config.toml
num_hidden_layers = 13
hidden_size = 192
num_attention_heads = 6
num_key_value_heads = 1
head_dim = 32
intermediate_size = 768
vocab_size = 8192
hidden_act = "gelu"
norm = "layernorm"
norm_place = "pre"
norm_eps = 1e-05
positions = "rope"
rope_theta = 49500.0
rope_fraction = 1.0
qk_norm = false
attn_scale = 0.177
bias = "none"
tie_word_embeddings = true
parallel_block = true
init = "normal"
init_std_qkv = 0.037
init_std_o = 0.00725
init_std_up = 0.037
init_std_down = 0.00363
optimizer = "muon"
learning_rate = 0.00246
beta1 = 0.9
weight_decay = 0.024
lr_head = 0.00471
max_grad_norm = 2.0
warmup_steps = 200
schedule = "wsd"
decay_fraction = 1.0
decay_shape = "cos"
final_lr_fraction = 0.0
batch_tokens = 16384
max_seq_len = 1024
doc_mask = true
train_tokens = 134000000
max_steps = 8179
dataset = "wikipedia_en"
MLP neurons of a small language model. Each row is named by its layer, matrix (down: output weights) and neuron, and shows model dimensions 0-191. Each number is 500 + 40 x the weight over its row's rms, rounded and kept within 0 to 999. Numbers have three digits each.
After each neuron's rows, "fires before" lists the tokens most often just after its 100 highest values on Wikipedia text that the model never trained on. A number after a token or word is its count.

L3.down61:556500514456633494480542521499408532458440514485485447556561540439468495462484521561547515469480539610569505512476523457552549549600499496488441530444477540421527519528513466428514470562560498486504475450527479528461461436514483451497492472466475467486570557496472525559450429534476515497485526457426486563491487557463512501500495532492502494450553508517496498433489525508530548478469543523487464458526506518502457498500534497533492510478420496576491395461561520498500504468467525444480617544480532436486478555498558477435503527509541510505545515495516500478454488434481490490
fires before: "," 31, "7" 10, "==" 7, "4" 5, "6" 4, "5" 4

L6.down523:444497508517435482510520471449533490488491502542533465400515435533524460496550482456460482484499574496486451536556477486531498511482571503528463504536517479447560515495508553452517447517457464482444497571457424521432573525447501533498536462447402523489511529526510461472575537420470481535492504459544531510506464477477490528510497605509514533516509510510515496461568560459473521535507508402557533521446505449520474526469541583506533526547470529482435493499574450531505580469442425527425456465503587525459493507633505463497457491553492482512491477495485548540513505512473544457
fires before: " " 95

L6.down576:486478503513485499522562457532530488453512590490469556469498536575511488495479506489460523488543500539475532429565488476523516508523499431479509458386494524577450499463560531432548450499498522504536560484544489467421463546545494501450567501475490492505452492524514527575431469480486437466541508482490520490511520529471487445549566416453458472525499572446459501557460545511479560489455514531518570544592459517452520537494505539485495435547544571466543490497472489533499555456468514467490352510422551512440519455519508496501479492540528487491440463593449521474535514519491538514
fires before: "0" 23, "″" 13, "." 13, " p" 6

L2.down473:454486485446521503508454482509405400503487533467437524500495456463500601467525601507502510497451520508536441437527475481504545562536488454459503549470557506518536495508523585521544497568554522518509528491506473482451504455478479561535580434488508482513481467458528500461500492480533542547544555504512532438483537498566509549523487481419468527440491435481533492473481505456495467556513517546478457524467555438455559519509542565445529503512429481560499443583481499442552426452502499443497458479562487512469455523573510505521507493493494574518473464606430463456469547452476527526
fires before: "0" 25, "1" 25, "2" 16, "\n" 4

L8.down437:553505482507453490538476464476457524526492499552459423483528516522492434516465423513503484509490447525561447488504550518548538530508531525495498474471512430489521519449511535443482530451488551479434444526587464461552466520542526518488515556532552476455492462468441599421513586489475544515503479501459478539551480503506493484542510539540493524476483498464477431531482527562476519532500441498543526508469555536526491416539539543486449489423430528421570515483440482608458541560421470531545467560527474456544482522450545481481406453571524503533505480485515575498520484423476546521
fires before: "1" 76, "2" 19

L2.down128:453513512461554495449545547529486491544507594554499428505497600526477521492455520476514492556510428480499511495491542516492456488567498495562485469522478522441479483457517498551415509503511524559429436497608456500525521526488483519377587526556543483416500474381494501573532470471492506515448530564600435454517467488477513499533496552569511480432490542556481515525589526484474457470536539464476476475509499521438496513481512527466494501498523521517525520472504430516515495480485522440572501512490505464392525531434499488550490445501473505461453487518535510426525489458516513488
fires before: " a" 30, " an" 9, "5" 5, " the" 4, "7" 4, " round" 4

L10.down100:474557446502475558598513536546491499519522467544514488509481500497551450430491456439494553560520531535498482533526615551499502512573495507532508492411469542533517457572501565498448471535550534439514490471529495410458468450452476524465526490463505470455553510465452548445434517461463519521464498527450494616487585507476485524594519486452482536502470524449602498512471472526503539473571479484558524430539512481529426525500441478498486498452522503564537490513453516508451491508558480494454466529510537473468499497464503513508432403487439452515505476524501533542539491513432532444
fires before: "1" 48, "2" 40, "0" 10

L5.down648:489598494519535462460470536539540409516480450528504513491487470512540523494461512446557440480488453518489540452534523558462543490514457542533533461488481508535443452505455514509546501524512522471476533504495497487404386537485561496499496488483533471599493468495468501559511488477452444522520493526558455501516521498510481483472529432552555445488552467565531525457502525414492526570427529516562469483497542573412495521551442467589513466435461509471541515491542513514544461457535432536509458540525513502463470544502503473562461510359522526515456455496503498477435567515567530497
fires before: " |" 37, "'" 12, "2" 5, "5" 4, " —" 4

L10.down740:566528516518481505485497579494387501550474492488569508515430567533542554561533491510461483489503552478445451520570522493498528541531497572475502464478521493516463511481561580443540512483541464475497446492554509470425495492501471535537501505568394502466499484520515502524517537487471472551488532450523470572519607539475486434510499465511497499457533523395525545524516495496515461500419517557457526441428424475465450510499480540464490488551529545464415464483429550526493495491557523477437583511503446496519408468462466504519502566487500511507423497566557498504459445493520492500
fires before: " |" 76, ";" 16

L3.down722:445514477525504607517438491470443489533499468482544479500529399515574462448401576515522511523554532436451541456518508454468588503499543490520467448547529481423463501476440485521535532497535464543559488518588438568512422518465478461490459457522459499518530429527504469485517494483530470508554456502568467463448460453524511550533487479514512449437504529510561537485420503499573485500478459490568503496517586519439462529407533535453478557586485548475530499537538522514481495509483489512510512512446542500434513512468523486506580505452520562479510552466484515493482501518563470445
fires before: "1" 41, "2" 27

L3.down485:483443532413465519489517586504479475520574556483556469435544538540483508528534446536471483502524528475499586511440525538429523489533482480501573485537538454538451543505499559569459517472528476419432465433467498497563462569521498484475468530463509508486472513575594474468420403560506481564493521478546539475543474481522499533533463600492456483449475524501500475473486555562497507470504493549450516449535518468514533520530473500453482471494426427541514355508486547467460519602536492504495472461454489529498533464472522545481498515459503521494434480549506513508502534505524504489
fires before: " the" 54

L5.down679:480525491498525489518499535557511463467526519481548418497500502427515582504460455498474546486458496481489462490459581548488526512522439528438514518462471477516482487478473500509489502499542502454528570420525447456522413494459503455411514523511513480452552427575597533505476506523457539558515469473537498498491467484468514483564510489586561548501515518484501612455539437524457485460499523481459474527511514545487505547483535582560527536507518515528443459460428490560464430554491551595563454468537468464513496461545468465423539439471502466494535514494566484486486529394535465544
fires before: "1" 33, "0" 22, "2" 21

L8.down259:486503504450447494493458530451540479466474486478533490403448581476477553532441503478549420548518475449493513423543487534509537515534457481497483615463473474462566528494527541526471452583497494514517482524448539491504513537499500555511491568479518448489561468514554516561497512471537473492485534553494473475478495471568484514513519544414570494519526619519502423490542534491511506515480451449519543549509508515475464593575440488477533531443428468510463474469522528545424543508470501474462481427402482496522513507447475504560455520481504478550543528569449491576445436478510475526
fires before: "0" 47, " |" 7, "9" 7

L5.down182:525500540528545493473474488537521413453495532552412492473523534510544526561495466489492526454466513568512533508581533528544541626476482504523584522464473509497559559516464501437519479474455450425505420489437492491474457510471437542564526590513485542500499515508466536515484561478502475489566498553468461441522559451508479476513516483414537443556499479525434469463430474523484432548539444550469433471550472515526463463554529455509557498502480523499521515544478552568495534483537483453543435503517525465481499503444488506468530510444577467431472426510478466512527516519440511573
fires before: " |" 27, "1" 17, "8" 9, "0" 8, "==" 6

L3.down274:486470452510469535529551520589558540500517498510519449532532547463477537523418527536479483426461463461484526515512498443466469492516547549544461517476459500490573451450515469561484458536528473465524495525485476546498560505398489451514487527536558453546459586494453453460488473517556518449522522498560497533497501472429556467514535500583470503492481514543488483485550590512566538553542549581549471524491490468415470498516472480475474475487492459578443517537500437531459448503562532501426494492387453511451511485511457525509479577479528516495378539439513523515525478469548481484
fires before: "1" 30, " " 21, "2" 12, "Pre" 8, "9" 4

L8.down652:445482459506400511436498453503449532500448547498489508452507516524576526511554437522462503565440454464517526529509498584479502549510443524506513558452545505541441454526585422433548483467504526498439500466548516487519479499526543473477542523566536481460429510455476569495534570540472530457496481500468495508541534554529437491545528541536509386478607456488498449484464446459531511481548526547423499568506477520561524442463524435513457524479455497456484475496518433515508579528540458546476489451554497428472508506527535529513458483534544560513433481533467538504466492514491489550
fires before: "0" 40, "1" 29, "2" 6

L6.down500:522554517490493516476511493591526490557556565537472541460531515475491486552528504487493522483503551526425542591509540535486512480532509463529483557628548481505531489456499569482549428463403418530506569506517494521495524519548501525529478463495421384409514513486459514484448437544511456481566504526566498422501449487581510463505576491489512479458455506467453530511492513509520494590457464489475544505466480507560501466504476436521538501446501487435531490480472489525493535543571502450448510504460463463503489453531481508390532488531466508494436483503489490476480433484516585486
fires before: "|" 73, "\n" 6, "ä" 5

L2.down340:516542533446548518585572505469473579454505439492518519441522469486520518540500466494466480482547514553544488517552499464488508501531513462513568471504593506438491488493488467527466487565456501508513503510470483446445473484541468502446539539547551579514420512533472477515509491483505499504435445424506425439510489418524598518505552454501447533536498452475467508475466451599523526526451551478520532504490460481485542547459510495507485506578511452470472547452461448406467424587529541480515541528491489512483488489532519546570481488506473471476518504483474496457501595399521611525
fires before: "," 15, "." 13, "0" 11, " million" 8, "h" 5

L5.down527:647538467519528537457462509473574494414438538479503434470571556527539450498496465464391513571495577504481516518512490467563487514459467450502558440491474463452481455454473503543569554539486524484583463497493496480462579499532498502516507511507507503502478564487459534477424491472549472497473444473459479532494542526499457495519535517562496529501469541490473523412516471564480523496466524505504517530499593465495536489474472542502593455500499510501392422514518501551568556538466484482458525501473524498578455525439511444510471484506474496449459533508474531461561514490470573480
fires before: "==" 24, "In" 13, "The" 12, "===" 4, "A" 4

L3.down288:629461511425530524464478551580484507466513523489474516454451530471477525493525527485458489526490513514546519467480553498465408445498555473541462497567475451486502492521469443557456593520442508454535560526494522493424464530517482564540532414512431459476475587464559556414522552550505475459506418541508494431504515495467458558503481537545466515451488470511500484509468449510509532547465479510463573503459496465575494488502488536447514492489507545480495469527490485541510463565450486514503422553501522512532509507512509467485499467508496439645479580498539544563485528474466479465
fires before: " by" 18, " as" 12, " to" 11, " in" 11, " from" 6, "." 5

L5.down166:531473462449478598468523490569548503494469552551482523504471533481497505488506494449548483568473508491485545497466463549500464484499561451484504438521548605476485501523466518507518521500494450571571481514476471542524492494530511475405496503499424499535503555515535436483501450447525487529440504497434481455459567520560533484440516553502458450504539532529472535469480514545459438573484532508462448559509436486474548493442499515434503471528529517458582571562605408519526449487547454503552552458487485481490554506466477526520480515491467532502454532415459497437499567427448510575
fires before: "9" 47, " " 14, "0" 11, "8" 6, "g" 5, "." 4

L6.down261:457542510483505555525459549521488458541530545425464683555577547525526499475523477509503552499504468551528474551422525527542483497493531476512471502470606481438474547492472463473510479513489460507569475509471492458462506517521489504550432458486520502436579450528501506477537495480548530497550441494514518450533478492487505503555452457544467541518489489567531493565511640487537542512547496492483420547479490472474476509452539479469485511441474593498453506491477491423495521462487497493528522476444497478505402495506493487583429448433528516463460529481556484483500445468497476508
fires before: " " 44, "0" 18, "8" 7, "1" 4, "." 4

L5.down186:508487396483514490503515546517427496516515522529535534547482493503429568506468539561483499504483520534501580454449550441541482461491423532584512447424435473525486487477462528566466477439538520464524553482515497527428457510520550482527517585531489532472544561474473569480444522533581537477580534516501503548495411494548410476518531494553527486464499533483435507584486501519479521514513467519534505523538463489523463524514496530478465393495520432475478497439472521538435464596494513461455522519518484553530559541500417435507515446497499461464500428477463465468467513502506565509
fires before: "==" 21, " of" 15, "The" 10, " to" 7

L6.down10:458568496482531516475486508455535459523520494453477469477473542499510546581498516541484500435475508535520558526428442529466543468465475502470474532548558516511491492478500478538481479531472481465493524511517533493496494453515476490451516532524405487489545547488627550573493471479537562493494534522464583520412605495512500482496478523508553470479522493466518449477483468535522460436416541527531513487541542438450506436446514465479510526545423564488525529522562566543504475473548507521554521480481470515556469563415483513492500520402407387549450513482449508464514457439550481547
fires before: " |" 83, ")" 7, "–" 7

L10.down646:479447438463512546473469565511606457451469476517539490546486544525531461542509539378553499499573525514476464533501502428519487511527478542498556444572506502475560406520549550504508479470514508476500561508501535481426447455519493443490426502536481497502494474535504588442578532451465501472537414473492558503513483499518500541603530570508516442506477536474526515495467429503565540490441526494510510484503495505543471472468491477492429427498541520531517508458450417496417416491490460509515507546520474557515474578530469494434474524485482490564487513502530463550541483520576519467
fires before: "0" 59, "1" 18, "3" 6, "2" 4

L2.down458:480508561437506449505432542526539462524516497525535465492523469488525497498418499457508512496446344551418485557413494509457479468523518492527500462504454503476558536525539538544504491583463458439476504508483593477596519498450562418430428510585467508470585481573448507549489512415544461573579475497507483504502509517497490478526511529499532514439496478487472521544553530469488544512495498563479477577496507512525510472535599494445480477538491492591511543490491488549512507557465482434519446507522527508450457472446496445498509477540505512528518476477443477520474492510510533491
fires before: "2" 32, "1" 25, "0" 11

L5.down580:572526497411511561525487497433461509445437509510508454535494476485465480517447543505500512551435525474552517474572466446523485563498567497426458436514512505563524516578450519468437465518503466465546477517486462533504469504514530495412488607505406568538537516575491512439522537423393501456560489533484478508498497505469468487501536489494469478455520545471483537449511522459534442448499438528607530472567502468499556491497468537496529538523476531595520511499478530561486490570452468441507513416551553494472471521522548541427518488535554533536490533483492467481496493490517467515
fires before: " |" 25, "." 13, "0" 13, " " 4, "3" 4

L5.down225:442534546412490505489491561468510501522575512513457487550488527496472481570526503466508523523548533504553538531497541533453457486566480490519584511434534426517554521468509510489484493591531553534560449491511424585507484553524518421584447510481449556440503524483512528521512581430447481479561477562415473469507441512463525528540472535502485557534530531418546481528455511486485458557437490460452464455491563478486411458464488541526496523510533443442440449452508541478518499532443482507495454427552534470500511514497507489471442482509433503487529582535450546523494481471491488504
fires before: "9" 42, "8" 18, "\n" 6, " was" 4

L10.down324:478503557514510490487529495468517501514523534501583483573549487528475494500513484388520433485492509481518483527496491485552533503463542443402540539505496499493565503475472508465454530513490484514473469456478484434540503510495465404426502515538431464454540483510514454470522521464462558460512492478538506513480482456481508485575489438492526502500455446501595547470530528474487540363468618565456432522491508506456479475474478450525445507447535522478499485546527499491488535521559502495538552501491551558473467525461480565458527485499466541604523547583571515492566499441507489618
fires before: "1" 26, " |" 26, "4" 8, "5" 6, "0" 6, "\n" 4

L5.down538:517527537496577490524528525471492495503551496482464488558537530561485488527472459562499499439517589590497559471520498478487477528481453506485548533463525501444477496527514504534574421516408552527552479493507542441567490442541417554523528499523522500464520498426499461527491464526546361478438520507426458494529475521492538497521541491407522516571568513508465461552590548486456518469508512462561507494515457507499460490506479472504476460512468474526475450453532600575457500535500546488495539516433483552477516480402507469506484543461425429478476517441563504499484488472485527462
fires before: "==" 21, "In" 15, "A" 8, "The" 8, "===" 7

L3.down100:448489533504408520515500507533502463463525442519423506413478496553555518567514551542538528505449473489515505480507487456459409489590470456470436453531411552484575511559517512456555440533478448455416535463462490416472508494520486569521456512485457544470414502526548544533531576478445458502593578517465474487528479489575532507542496527537512422456566517533506526509541504474484473511525512497543511465483502511488528500521553518384445509481579535482497501473485449537517524479479476542507533475506424477506535514546466474529488509495432511492460566537475496555471481529521553529
fires before: "." 40, "hu" 4, "ong" 4, "our" 4, "ex" 4

L8.down452:526485568509543427502456498568505462459471549529571441429494488457490461539512501474480529587518462508503549529518499470587513488385472537518522532604438482463432524480552467487512514538509451519454560532535516467443515536485501532519489523436460473465463519525505535546456566545532489524440459538491401477544456517465487544521508459595520554510468487530521518479465588471508520574513463548471516499458521509406501420491486508423536500448561511597478496478514476546487469535480553478538506454502440449503539529479487431494532467536499491506467535466518532529509470522461439447
fires before: "2" 50, "1" 23, "4" 6, "9" 5, "3" 4, "0" 4

L6.down328:471585526488516492467497543521455500527479500508566497526516465556453470547570477549376479532460551470543495458529488469527471543504440515497494561422529436493426475474466533539524595507460574504533507498473420469550544447484478479508525433483450548434526473469500467521501569495558497507481546532483473449532520529521458598507467476521482493512473485550441401460563520452507541511515536454535470507483514526504449501500492501464523504518471496551534450489537472500559471508551411479446447442499445433506556505503454529453494552404549540539509503495566605511512485528515503483
fires before: " |" 41, "ric" 6, "te" 5, "5" 5

L5.down187:526448542418415504508553461488466506542437463495476487432513473517470524424459477474535465490456563439494568508424537483497500576479482525511496563485491544468442552501526447549491507583487509470512536455482523489495468487527510539490412548457488485486563438510515541587566457459557533518504503540512499495528555521589551466520502532427527401466575449434554469536480486493536539519485493540433462575455518484504494460490518466496485525525448550477525562529448539531537479567595511568467505482485496478483545501430533466479462532447516503558496490464522482525458511448567473471
fires before: "2" 43, "1" 21, " " 5, "\n" 4

L10.down590:435476536472493529465459495559496509505566487575472360512480483466488487503527439532597473450508496462617566519430579469464475486528447456533570497481501519498458489506490528486563517453482476459484482527521518522535570566538479549515449492477464485563501452578571481455508529501503410449521479478526475458499546464526563502454500430502456483499451470519425505502493510514476525502446501466516506525515559600411466457483527470494491481543480552465566458485528500505482552523472461558486513518508540450552545545506534483533525498510496534530476376460472558513465490512511496551
fires before: "0" 39, "j" 15, "-" 6, "q" 4

L3.down613:517566530561525563545458419545504451442462497485528548527470514545521491546476583616507481482461480466483499546505540552529386537497432510499530436531433404499450479477499539561547496471526512549481475563476513470508624490506556507526492524426553490495480531517577458461540557491424532454509515489514522461496480500608553516414523482473548499458473558495537466515459534475556467503512507461504450483479535435471528495545497460500467538489540476520453525460468468512495510494477486550496476522501383513503492447509502452493405493471526542493454508513446541465500508508493473485
fires before: " " 54, " the" 5, "," 5, "." 5, "7" 5

L6.down742:487554487506514560431501555511478525396486473500504549479555521467543533471497465447576523531469506495540530452484519501514540500483483516496489551456517518420558460484535508534452603505429523444622498497463511521462516505524476528499588539460411496553503505433501568524412504498497449503447482488471528419511507432418497538507518455563478480432501478560505470507521494511528449495527422508471468502525502446529451563490514495539612519466516543510516497461528568497534441485563495477489542532473552500545471541467501436461493396522519504463481530453532491478460504513576528476
fires before: " as" 40, " from" 5, " to" 5, " in" 5, "." 4

L8.down660:529593482522509531459486451441504528474584511440508508537507572484461564505565447569469498534478539539477509466526501471540495517571514511557483530530484525468536514486529479487496454464542593435570563497523515485516524526498509466481502586463437465540511508514499515505566475503472551509430569499475495463512539506473389455532510553497479498551500424495459462506482510472469519484486503512524488465495541501553506390513521518523435429498405510461520465441483614428506495423580459484508553546486469471501501508479469480492539422501502465495467560399490559491490480462536544543
fires before: " |" 75, "\n" 5, ";" 5

L10.down521:513440567421423493520492516406465533530485453498458477509509486526520501494449524480506514454508509462556498554460540448530494542521589503484566500540527438473475484493554572498560561539464519489500542488530490500446473594507446466493537518549396490451471463486583464442526513492585455462495482586493500508426487492498526456437524526483515482506512449487462535516512501475482491545482494508454519447474494488524480555485559432469536479546484476622477452495480562493523520602501531508541604518536498476454445471413516499534429548577538447492486480515502492478453500478541500502
fires before: "0" 48, "," 16, "5" 5

L6.down601:658553464548498444528513515505504415478465451469528484473518559446522484465419502515488547506509495506492590496486471483507518533510565505491481479521526442484503482440477465487550483509538537453518503544536510472435516446540514534509495453440469461464533479423493534512439586490529448545524532462500469536505548539519524457591546546518420514475493566552502501487478479449485550518469510528479410544471502449515531569523500447540502559439449556501526526465376520432462532583483562520470489500504445507556482501440466489509538490470522520504544564515523535431464472507473492517
fires before: " " 41, "|" 20

L3.down99:520547486564492418478456592523523450518468529553556472471536518429462493490506390492495475474471552496492517499457487468506487559554494505482408527523540495628431467438577502477526512492534538544431522543495453500558445558497561518532592531504486535472451512492473462510476563508538470497529423465567537479538470516420494498550527491448494524485497504522491494522484472500452560453482474462492503466538403439550514455497534473464482487483511500453460521440536524511502517479528540498500512501579537396468465463494578530509516485547604526489575498521517519501485457462464500458
fires before: " |" 40, "%" 33, "0" 5

L5.down120:483534432514497529483488484471526481507515505527511462523577523545429493555522462483483443469465463475441621462502493535458450485481446548550530592499431447441501567558524517494516513520426503455502555549484527495501472472603482434484536472535451535557469532505436483476468555498491528547466498476532491453526544491449542436468500467516479483538542508457429456501471455487454449509553536478493477480572492516510444431549460419526492556526524421580544478535537510482548525484527557568531496472566499513513535498455454512539397511465469490522517493551459501559494552437553512477
fires before: "==" 25, "In" 10, "The" 10, "===" 7, "After" 4

L5.down409:522505508556490435486478520520484461464542467456496543560497514483545456536509467510487462519546494507515472502390537468568524554474532499412474571569575540434488487403456488474464459537527420527532524537495534450490490465537553496462487402511579464497502465540458458485523485621505465554545562478538484482485463459521459452484486426517524489448458524527502506484550536524539476429495544503501402570453498503479490485512524464479530543522538411592488514490539424533494479502529438448517497474508483534471492441527498531482491487587537575518524526484484534528574518502483471473
fires before: "4" 18, "0" 12, "5" 11, "6" 10, "9" 10, "7" 7

L8.down412:457439484486448529541531473540493426541592502465493520506487459518518446552481594464487483520492519509505497504465559466509537447506488545472537505507568563535546585439440506458562497541532573535466561465472549483495479497483525562436563451507461543543486495472505482527494495537525502516555517460469481437516466472565537466467487419553487496530416524511553538534469520482511537514417482489488545525582531444500491483533522437469463461464539483478434448547476569462493466596598506468464436427447508533513508505482462431456557479508442495527508490473512471467513533454481586501
fires before: "," 45, "9" 11, "7" 8, "0" 8

L5.down252:419505500448536418485498501526464567447495478459521447551504464588460553486527541490511481492499460501491469500490498507503530492482440412507471551480531536468482560563506437482513543540434567528503468529504482500486478468448594453415465554466514546507474500445497505464478567485456579494482496462484512538499481462552558511464527487496550599566578529511532451566524467472512478591555467548495457522529528507410427524485467461474506502562475497457438537447513441515524488537553532482448524467499452552520527422483528453537500462521563530512535499511447515549509573494418491487
fires before: "9" 23, "0" 22, "2" 6, " " 5, " |" 5, "4" 5

L3.down67:461456521550470546534476496551478553623560520498463536488504493543513501580514453509481498513533522535483523502557473559551567511458455608450406405524458458506545472554542552485524515475536465522477466412499543450520432501432501478520496499493524469500557503437505505495475496547513470490477492511448536508505472478528478491545525569531501418474435474488454485507511541527477472495512611566554441442464491480528541416492572528563488494449436540465494507432498444530495447459430459489477533467532538461482479451492528526535500493503432453576493497521519493512467534552471532465
fires before: " |" 38, "%" 12, " " 8, "1" 7, "Population" 4, " Year" 4

L8.down466:517564546504519466573513483469458482534495504515443456521461556433545500511473524526540511551480448471485524448495512494520522477574523474524458515550543423489440469497458613484462461454480427521494529552487465519487529473548471585482508473494514478525574484501511450436558531483477553487561472544482477508430555501468481423549550481523424522505561525514499447446538522535486584516499514493437554479534490469463571503456491478562456541481513451487440507526410527479515502491455441530586461511501480517460507501462412481551494468584488506503537460540479470458605556427504509544
fires before: "0" 59, "1" 5

L6.down593:465498507474514454468481558504396574576485505469528551448528489499513538502492441435447520486514565542445522524506526537496503438495438528482567560555591502487450506529565546456539485455513440510524466531495480458555441552482430530496493495495467471461485495460508449514457489508521473477530578452515553478479498551469503550510507479437394456584463499534592434531489514516500466515559516471509416534548485520518445489439504462540455526452525546542488464519437515521566554505438590513519466462423530475464446528498492544503503480505479490516525461579490556503521461543522560475
fires before: "," 23, " that" 21, " the" 7, " it" 4, " a" 4

L6.down358:534438497510502532470519589512508488452528463458520566423518525524505508505484496521506514453521435488588433449470456573521458500496477439479510485436426502495482493523480511434580554535504506467491519477469488460488581487473532513421494532473477483448472451583422500509469503488527520505504493475564442476440532483577502548500514520456446491488519521527490526504424487540478444483590443509531566541515428547541547501499527439554544518452438546522394470523558533529526465498494481523503513480535498533430451547535496434481519522537498565497507522434509583587541476567488439503
fires before: "." 53, " |" 19

L2.down348:516510590503472498550490478404491516551479506487531525491405461556523456537482459486499451540469526530494487488457509507567584573520556440460494474575478475451504496432459572421496439509494551501481384476552556481512542544524562499586457475444435480498465488445411554523504554491501477580482545551526435490537492536523426508456497510523490489463487500549529505497499466484475499479494406497509534502538551516506470517492484534510531497426546552428520484462544533496555541437518563475449481564525455554474477440537537499552513474511516469548534520523495517462435473476465519502
fires before: "\n" 22, " is" 17, " was" 6, " =" 5, " Mass" 4, " The" 4

L3.down321:509529561524500542442453427466473514516469524531481496541451520528479568493562501574421481517475531515506531535558478531490410460462520499494572472533436475468533438511542571477466498495530525502476440473563454527496539460539470475548453486394539499543535490551492544458446535507432487566482502463441538489502555515493472474415579551513510563484428477548441518461482468442482552535537537496440471523490571517478531429425457475505496516470475562514514503511447487540523508511479472484474521461527529477603464599449531514493551455588463496497431513499501463522499499530471487551
fires before: " |" 70, "–" 7, ")" 6

L3.down510:603487524537523551490473495528472475560456459473553506520442515444491479535423444486492487489545492520516473506471514585515579522554515542458473483429532539514424482490433512567488472464559462499412460543558481551489465519514487528518509496517519540492459454508478567561440479520501524493507569537481519437527529519492514553498471506492464474512398529428451513471466560504472501456496527467498526453482562460551491482495523563593426494495516597573471455551463606535516532540509505541498539498417484442458532458528456470456541457418485463448493504522501500501459453462529495526
fires before: " the" 34, " in" 9, " a" 7, " his" 6, " " 4

L3.down373:472532550556551560463478519482524526463499558473515417550527524519444519513620451494493469434550487498530549534447528512509461593487421469503545550439450492453493506479521505427477545496435550492502524477446475477497533423558448514530486531566502471527580545409552469545472481506512527452477496493509428459506533491568442558498417509553545467481481500494483486499490495511529487497480430531544511485582504444508473559524522537565465449443487482436478515537468479468470564560498491570520551497478519509526517511423455526497474565446518474494488518429567439472508489466526469547
fires before: "==" 22, "===" 12, "In" 8, "The" 5, "After" 5, "\"" 4

L10.down716:525459538534555523498512560414503588512427439419539436553482485492535537546533558460511427460512491521450524470497571512530491438508491455467478553472600466574525457433486470485525509554473577517557403545458574536490497482575499466526462495554500491483444502491480472467521533480449464444553469481524419460516496454467492478533471471464530523513497487477465536591541481496445529488426496509517533474576498510552493516453466491451507495522479522522467479435462491514481486506504528469537529537489451496491554547410480521511571462568532509525447512554505414538549499542538501541
fires before: "4" 24, "3" 17, "5" 14, " by" 9, "7" 5, "8" 5

L5.down265:686518446557491475457488544468518476460523507542449458563483491495484505543467586507459515539537453444555585454518448516550507547497484504516534464516448537536474456507524497529450439447461496464466517452537500523516488510516463563469429540436563518503508418562498514484463518475425456495482490488521446494453531553489546511482533489515495514513529535411538508496546485487502457483499491532473462432539446501539537548491472539467515573441456464517515511522408473545515531578454480530512450566487487451523526481448496532508494500501505498469459542502521531443493469547447614549
fires before: "==" 34, "===" 8, " " 7, "The" 7, "In" 6

L3.down559:476482517521424481550457496509421484491486468480484513457467546509539526601473503488528493446508448514470436503483574521534490573509456449540516476471513543464494535508579437540465531488478547510475496489516506512524506530427545529489418530568578523505488542593562499529523438446455488494483518442466574537475537452518464528419488486463467501484499493492564438495484457496505600581485571487475451559494449566422460484492451478448538503566526506529565566549484436440497549493539503560447512534525521538506507439466531492538479507473496527471518418452510425494448534527480523523
fires before: "1" 18, "2" 16, " in" 9, "tr" 4, " " 4, " for" 4

L8.down31:458558523496463524477457568580531531547498573457520476466497528442502450498457483453520520482450529450506585548464505504565464522437516473477495543527505546498539492519526523505500456510455477543450523437481552516563501470472537492563469444450389484467529512489482565545530487496491465499421552456487434583500587517499556539577485522454505585477508538531506538470580481468480456584524519422467476468528555538549494477469479495479506457494463454504485560456530420450497571453461511558538535464462480483600480482501479471527486491427544438507473510489496436470482506512471526538
fires before: " |" 80, "\n" 4

L10.down588:484475514501505523497510544509513447504512525505530544496510470496537475545539429447476462504498536537499484540514472431542512465573565533550545515566522473444507505445455493523548486449453442543517470556464473504561504511524517471527466557510510515539532498479582469525443475490586439495452467439542547430524457453529445432557595502442533538477515472466555430474517483450501437511524508458496516542487513428455488493530483481514449503492456546593551513401565471546495479504560476469554514510535477448363429490476563550526471516499481407511569497512522517459482519495539527479
fires before: " " 100

L3.down159:477487502531500468455543566502512482418518529532490399485509473462562519450426517564559515422569473491511521505513510504508524472484504467533499474386452517503445575482484541459510532488439561516461583500468470557497490455536521496556496544531517506425486493533452518495501439494378486538542501508500521483578569512444485435467496494467542534466523493549468576545462481455436429569546479534494451499503448490531489519503417516538556549461496536546545552530480517507519520486512497620477494509451440436531446546502489502433492507512527515436522532503460534486531482487472562521
fires before: "==" 29, "The" 11, "A" 5, "In" 5, "===" 4